config = dict(
    n_kv_head=2,
    parallel_block=False,
    init_std_qkv=0.0231,
    init_std_o=0.00437,
    grad_clip=0.5,
)
MLP neurons of a small language model. Each row is named by its layer, matrix (gate and up: input weights; down: output weights) and neuron, and shows model dimensions 16-143. Each number is 200 + 20 x the weight over its row's rms, rounded and kept within 0 to 999. A neuron's up and down rows have the sign that makes its largest values positive.
After each neuron's rows, "fires on" lists the tokens most often at its 100 highest values on Wikipedia text that the model never trained on. A number after a token or word is its count.

L4.gate142,196,172,228,237,192,195,171,191,235,185,196,222,225,168,207,198,188,190,165,228,244,177,227,230,183,198,224,213,203,237,213,228,190,190,205,219,188,208,182,212,195,220,185,212,225,184,196,209,211,191,220,188,203,197,214,188,192,212,170,204,186,212,195,220,157,203,172,200,202,204,194,246,199,207,195,192,171,194,188,198,182,168,196,185,232,212,185,213,204,185,187,188,212,186,251,213,184,165,187,208,184,185,169,196,208,212,189,214,172,216,180,212,203,176,241,159,202,225,184,185,212,176,214,238,224,194,195,246
L4.up142,248,173,203,169,198,200,197,201,220,209,204,207,217,210,195,209,183,232,184,211,229,195,197,226,202,164,195,188,213,198,147,180,222,209,177,190,192,176,203,178,157,167,170,223,209,193,200,222,168,221,190,224,217,207,222,188,206,219,162,217,200,188,185,199,181,169,160,207,178,248,212,207,206,195,208,229,192,186,179,231,183,180,170,192,214,229,203,225,212,185,178,194,193,201,212,197,190,211,205,201,233,195,205,201,169,205,188,197,185,152,219,190,225,205,225,191,191,209,213,217,209,184,190,204,208,126,233,195
L4.down142,163,199,205,188,216,201,241,186,201,222,211,180,232,165,213,228,234,230,195,214,194,214,219,207,214,206,211,177,190,222,180,198,194,207,158,209,215,179,183,223,194,194,197,221,229,188,199,213,184,201,222,185,200,220,208,222,195,188,178,226,220,202,206,193,191,222,167,230,176,210,225,211,199,191,209,220,165,213,213,197,196,198,183,176,224,202,180,216,198,203,160,204,164,178,172,167,190,203,232,213,224,219,196,188,189,233,217,174,173,223,223,192,196,213,166,191,234,219,195,185,239,218,165,216,200,160,225,219
fires on: " had" 20, " took" 14, " made" 12, " reported" 7, " would" 6, " provided" 5

L6.gate162,182,206,207,182,232,191,199,204,197,212,179,196,147,185,192,206,213,199,200,220,212,207,231,159,193,190,209,168,206,204,145,196,200,207,183,195,193,199,212,201,228,197,184,201,187,172,226,273,218,190,222,190,190,245,211,204,181,241,190,224,211,195,230,182,228,192,225,184,215,206,196,244,211,233,207,226,196,189,213,168,215,212,220,184,191,211,222,168,185,162,202,180,181,218,219,180,154,156,192,199,199,197,189,228,210,205,208,195,174,197,191,167,216,184,219,206,193,188,201,193,176,182,204,178,210,178,200,218
L6.up162,195,186,210,210,185,158,194,191,236,205,204,183,216,161,187,208,187,221,174,210,171,206,239,172,217,169,165,223,177,191,196,227,188,227,192,185,205,214,191,188,228,204,223,203,203,193,214,189,206,235,213,201,179,230,239,211,198,207,231,215,203,185,216,202,199,216,230,213,172,186,220,236,235,199,207,227,211,233,183,210,193,176,197,234,172,237,161,184,183,201,224,190,233,226,186,180,202,194,185,183,193,228,175,204,193,224,217,210,186,184,213,192,179,169,229,171,204,204,205,206,202,189,210,202,224,257,238,182
L6.down162,213,236,219,209,212,237,180,157,199,210,181,185,198,244,215,161,175,218,202,185,216,152,192,200,179,236,222,220,214,222,208,195,143,213,225,212,201,180,183,209,177,160,200,210,187,194,206,193,184,179,182,195,213,165,183,199,205,181,224,188,196,184,199,197,174,201,159,196,200,223,182,197,180,193,225,196,193,195,169,162,206,205,201,166,201,206,190,200,190,237,175,205,209,193,224,252,208,192,154,210,207,188,241,163,209,163,183,201,195,158,218,179,194,215,255,195,171,220,204,179,209,201,188,219,234,175,180,179
fires on: "," 68, " that" 4

L9.gate17,223,193,199,202,156,192,212,211,210,200,189,217,190,185,199,241,226,192,194,213,198,191,192,213,200,210,195,192,196,196,200,191,206,208,231,188,247,223,180,182,141,223,203,187,216,186,185,210,195,209,219,162,231,187,192,197,183,169,212,230,188,171,218,152,202,175,209,206,213,205,221,206,206,205,220,204,180,208,174,165,154,183,205,193,200,214,168,201,213,178,214,202,211,198,185,177,191,199,174,206,221,206,179,164,239,231,213,220,217,214,216,196,201,204,168,204,198,194,190,168,203,230,199,197,196,216,197,209
L9.up17,178,176,221,189,184,198,191,245,202,213,178,248,176,240,207,213,190,185,222,208,206,209,182,185,200,166,201,183,225,187,180,195,215,186,156,208,221,198,215,205,181,184,207,170,201,184,216,229,229,196,204,209,262,200,217,198,214,193,213,217,212,207,187,184,196,205,237,200,221,207,180,179,167,213,207,216,180,180,199,233,178,188,195,167,191,176,174,207,185,192,235,199,208,217,243,172,253,189,192,179,222,205,186,206,218,202,210,227,207,196,215,227,210,224,201,193,186,218,217,231,205,203,171,173,200,228,174,208
L9.down17,224,183,208,206,161,184,195,239,202,208,189,206,191,231,208,184,185,183,221,203,170,205,191,188,185,194,203,144,203,201,189,211,221,236,180,182,212,202,201,221,212,202,196,237,203,171,199,231,201,200,222,211,215,197,227,220,216,189,206,198,207,177,181,203,221,209,179,170,234,191,237,163,211,187,211,188,197,212,192,215,239,194,192,198,202,209,187,176,213,186,219,224,215,202,183,196,170,190,220,179,196,220,205,185,183,200,227,134,197,191,207,204,222,241,208,178,235,231,200,210,228,193,167,201,172,196,199,174
fires on: "t" 32, "l" 13, "r" 12, "c" 9, "b" 7, "n" 4

L10.gate253,179,212,171,210,200,198,224,212,206,235,235,253,184,216,224,192,206,198,153,175,214,201,242,209,200,192,192,216,150,206,180,198,206,191,200,211,161,225,197,178,183,184,194,197,226,206,192,183,230,199,209,226,211,193,180,181,203,234,190,181,211,221,203,162,232,196,173,182,220,200,179,197,208,197,184,199,216,208,188,203,195,215,180,204,181,204,222,163,180,243,183,182,210,180,220,182,171,174,202,203,179,213,199,179,217,182,198,208,179,219,159,195,173,219,238,222,201,219,198,173,184,176,176,163,208,208,216,233
L10.up253,186,248,138,215,176,197,180,167,195,192,184,183,225,187,212,178,179,197,189,179,182,200,191,196,222,210,188,199,181,195,197,195,201,209,223,185,181,186,194,183,225,189,186,177,192,189,221,208,208,191,214,152,204,183,202,176,206,202,223,182,187,212,224,220,213,234,205,195,169,180,181,185,198,210,220,229,177,225,200,184,200,188,203,200,218,197,193,185,177,249,177,178,200,211,197,229,193,182,201,169,205,194,181,222,177,212,236,186,219,201,202,190,206,195,181,176,203,214,222,212,206,204,177,215,197,227,215,227
L10.down253,180,210,173,218,191,218,185,198,206,187,238,219,228,207,193,191,166,192,214,165,168,175,220,198,252,187,200,227,168,197,202,225,207,201,172,193,188,190,188,210,226,192,168,219,178,215,232,214,188,231,208,223,203,223,203,165,210,205,224,204,191,196,209,209,208,210,180,207,216,176,179,195,196,206,208,187,180,211,226,210,203,214,194,191,191,220,154,190,198,184,185,226,184,200,180,213,178,215,167,197,202,229,204,205,219,174,202,211,210,209,208,200,177,197,256,219,202,189,225,204,174,168,181,178,234,223,181,222
fires on: "," 83, " and" 4

L8.gate52,197,187,203,190,183,174,221,198,208,193,188,217,182,169,213,213,187,198,153,180,249,155,207,202,152,212,174,185,173,195,196,226,204,199,171,202,187,186,181,172,189,206,188,196,173,193,186,235,191,204,198,194,210,200,184,199,214,229,197,196,208,206,209,208,190,186,213,177,200,214,170,227,207,212,189,213,186,226,214,206,191,198,206,185,193,210,187,174,198,202,234,195,228,205,220,210,261,163,199,226,174,151,214,199,218,195,239,209,214,158,209,208,193,188,237,188,180,238,187,199,191,192,220,238,202,221,207,204
L8.up52,223,165,213,191,178,176,190,193,224,219,211,140,179,185,189,214,231,179,215,218,218,179,196,217,176,195,192,204,210,193,160,237,227,192,228,202,193,204,185,237,205,176,180,211,178,224,171,205,185,227,197,186,209,174,179,218,190,201,170,212,215,210,179,196,186,188,194,186,168,210,221,225,167,202,195,221,215,176,210,212,203,229,227,199,180,229,177,195,184,237,225,192,199,204,185,183,201,235,195,204,210,184,215,198,211,218,242,215,228,185,174,219,192,222,174,209,179,212,218,198,174,205,203,190,204,169,184,173
L8.down52,202,200,192,185,208,176,244,205,171,199,200,210,186,209,207,178,200,181,251,210,190,230,209,193,195,186,212,203,215,202,216,176,206,175,187,193,217,193,190,221,212,180,204,223,184,177,220,198,222,221,219,202,176,171,217,206,196,222,156,213,212,193,223,233,208,227,220,210,211,203,190,200,185,199,206,202,207,213,230,246,216,189,233,223,209,206,213,181,193,195,237,220,226,173,176,214,184,212,183,206,193,195,198,178,215,230,228,256,206,227,213,221,224,220,198,205,204,184,201,189,180,166,199,216,210,225,217,203
fires on: " to" 50, " and" 14, "," 8, " until" 6

L10.gate115,231,155,185,210,181,205,168,242,174,209,196,226,178,204,219,184,196,180,193,227,208,201,200,220,208,203,176,175,202,196,236,206,190,206,182,204,195,186,246,180,171,232,180,196,232,173,193,219,218,181,226,178,202,187,208,191,199,194,215,221,232,206,182,187,200,153,183,206,208,220,218,192,192,205,193,188,186,182,200,213,200,180,203,195,204,233,201,174,246,152,185,207,236,216,175,186,197,159,171,212,204,210,180,197,198,207,225,208,209,219,217,198,231,210,205,199,214,193,187,189,228,207,182,207,192,174,229,209
L10.up115,219,203,186,187,190,191,174,186,215,205,210,213,211,211,231,187,223,178,219,199,219,188,201,195,219,234,202,182,193,198,195,191,187,213,170,201,240,185,226,204,219,224,202,206,233,204,231,209,195,173,236,192,205,194,206,196,238,161,187,190,202,186,188,203,193,188,182,185,223,211,200,195,187,182,238,210,202,177,198,190,179,177,229,193,192,217,227,194,209,185,207,222,199,218,203,212,190,193,177,225,200,225,200,205,215,206,230,212,239,211,236,255,202,209,197,198,191,198,145,235,229,200,185,185,197,206,222,201
L10.down115,199,213,222,188,203,186,204,215,205,246,178,223,221,204,221,223,205,170,206,225,191,204,215,188,244,200,205,226,167,169,182,178,197,227,184,205,231,199,186,231,197,202,182,199,226,173,184,195,208,176,235,175,223,169,223,177,222,169,219,195,188,180,199,179,206,199,221,224,221,191,179,203,201,195,184,211,197,169,221,199,204,220,228,181,217,194,184,206,214,205,215,201,199,203,190,190,188,182,195,182,237,209,174,180,204,204,168,167,218,212,178,215,190,179,210,196,228,200,185,202,204,233,198,201,194,199,193,210
fires on: "s" 14, "n" 13, "l" 10, "r" 10, "t" 9, "d" 8

L8.gate124,202,192,188,204,219,195,225,219,207,206,197,232,207,180,197,188,220,205,165,192,203,221,204,188,205,141,211,193,219,196,211,219,202,223,225,196,220,196,208,209,203,209,183,184,188,194,185,208,206,185,196,211,210,161,201,191,183,181,172,193,206,232,209,158,203,221,200,199,201,204,188,193,137,187,205,224,160,205,211,196,179,206,193,184,155,216,226,223,167,194,176,208,220,210,205,196,197,161,202,192,168,194,229,223,210,227,206,219,204,207,169,237,218,220,207,219,185,193,188,153,196,176,211,155,161,203,197,200
L8.up124,169,206,207,238,209,204,233,171,197,169,237,187,249,250,198,223,169,207,199,171,202,182,191,185,221,175,163,189,201,200,180,231,212,210,212,192,183,166,195,181,181,202,205,201,192,216,213,179,164,198,204,189,242,225,193,172,205,171,198,216,205,186,216,221,247,199,221,221,183,201,205,186,185,208,211,185,181,182,218,190,180,169,196,210,211,219,195,200,186,215,149,219,222,195,197,213,213,203,196,186,196,156,187,178,155,215,220,199,222,202,193,202,190,201,168,195,204,207,196,212,191,189,201,232,172,212,225,210
L8.down124,225,186,187,185,170,209,221,203,210,214,203,212,199,219,209,162,210,213,197,177,226,202,206,199,185,206,176,176,194,186,166,204,193,183,203,232,202,163,214,191,198,189,229,187,217,201,197,216,184,214,190,210,214,195,205,190,224,192,210,190,233,226,219,239,174,214,185,233,190,221,172,156,197,186,235,183,186,207,158,184,196,213,202,210,193,219,230,193,205,222,178,183,211,198,199,223,207,196,217,194,197,208,187,228,223,225,176,212,174,189,158,205,202,170,214,180,255,190,213,194,201,196,189,185,194,216,197,196
fires on: "," 100

L5.gate165,168,171,175,198,173,182,165,201,207,223,227,184,180,189,229,217,193,221,200,197,247,173,205,223,185,198,203,194,170,210,191,199,205,177,215,217,224,141,169,215,182,206,199,200,196,196,225,238,188,193,238,206,197,209,219,171,204,190,173,210,225,195,185,214,206,174,166,194,184,227,162,223,186,240,198,199,150,181,216,231,192,172,199,222,195,226,203,190,208,220,214,198,175,202,201,181,174,173,193,216,220,192,162,186,226,215,206,220,188,168,182,188,159,179,223,197,179,242,182,176,205,192,242,244,194,190,216,209
L5.up165,174,220,198,171,176,165,183,182,180,246,199,166,217,196,220,220,200,191,218,197,224,189,199,230,174,203,207,210,171,187,164,222,215,199,216,207,221,186,181,234,207,206,173,185,177,248,217,166,155,215,200,212,180,193,218,188,207,196,178,211,192,188,166,244,202,221,164,193,191,196,169,207,188,218,198,216,173,207,183,220,189,203,181,223,200,231,177,208,211,188,232,186,178,179,168,166,189,204,210,172,218,204,198,196,229,202,201,195,188,179,190,196,197,187,213,201,184,194,175,172,170,199,195,214,194,187,206,191
L5.down165,225,185,199,189,209,183,210,186,189,247,187,190,195,173,210,173,212,187,235,216,181,216,237,173,208,197,226,194,192,192,199,185,205,206,209,201,203,204,176,216,205,187,205,227,200,209,175,213,191,192,190,210,164,212,201,234,186,190,194,211,195,179,195,202,175,219,187,226,205,193,224,197,174,196,214,227,172,214,186,184,224,214,218,203,203,236,180,191,227,187,204,206,187,157,179,196,227,231,265,191,237,222,201,214,204,200,212,158,206,195,187,174,216,206,162,196,179,178,198,189,209,175,159,230,198,194,221,195
fires on: " to" 54, "ly" 8, " reported" 7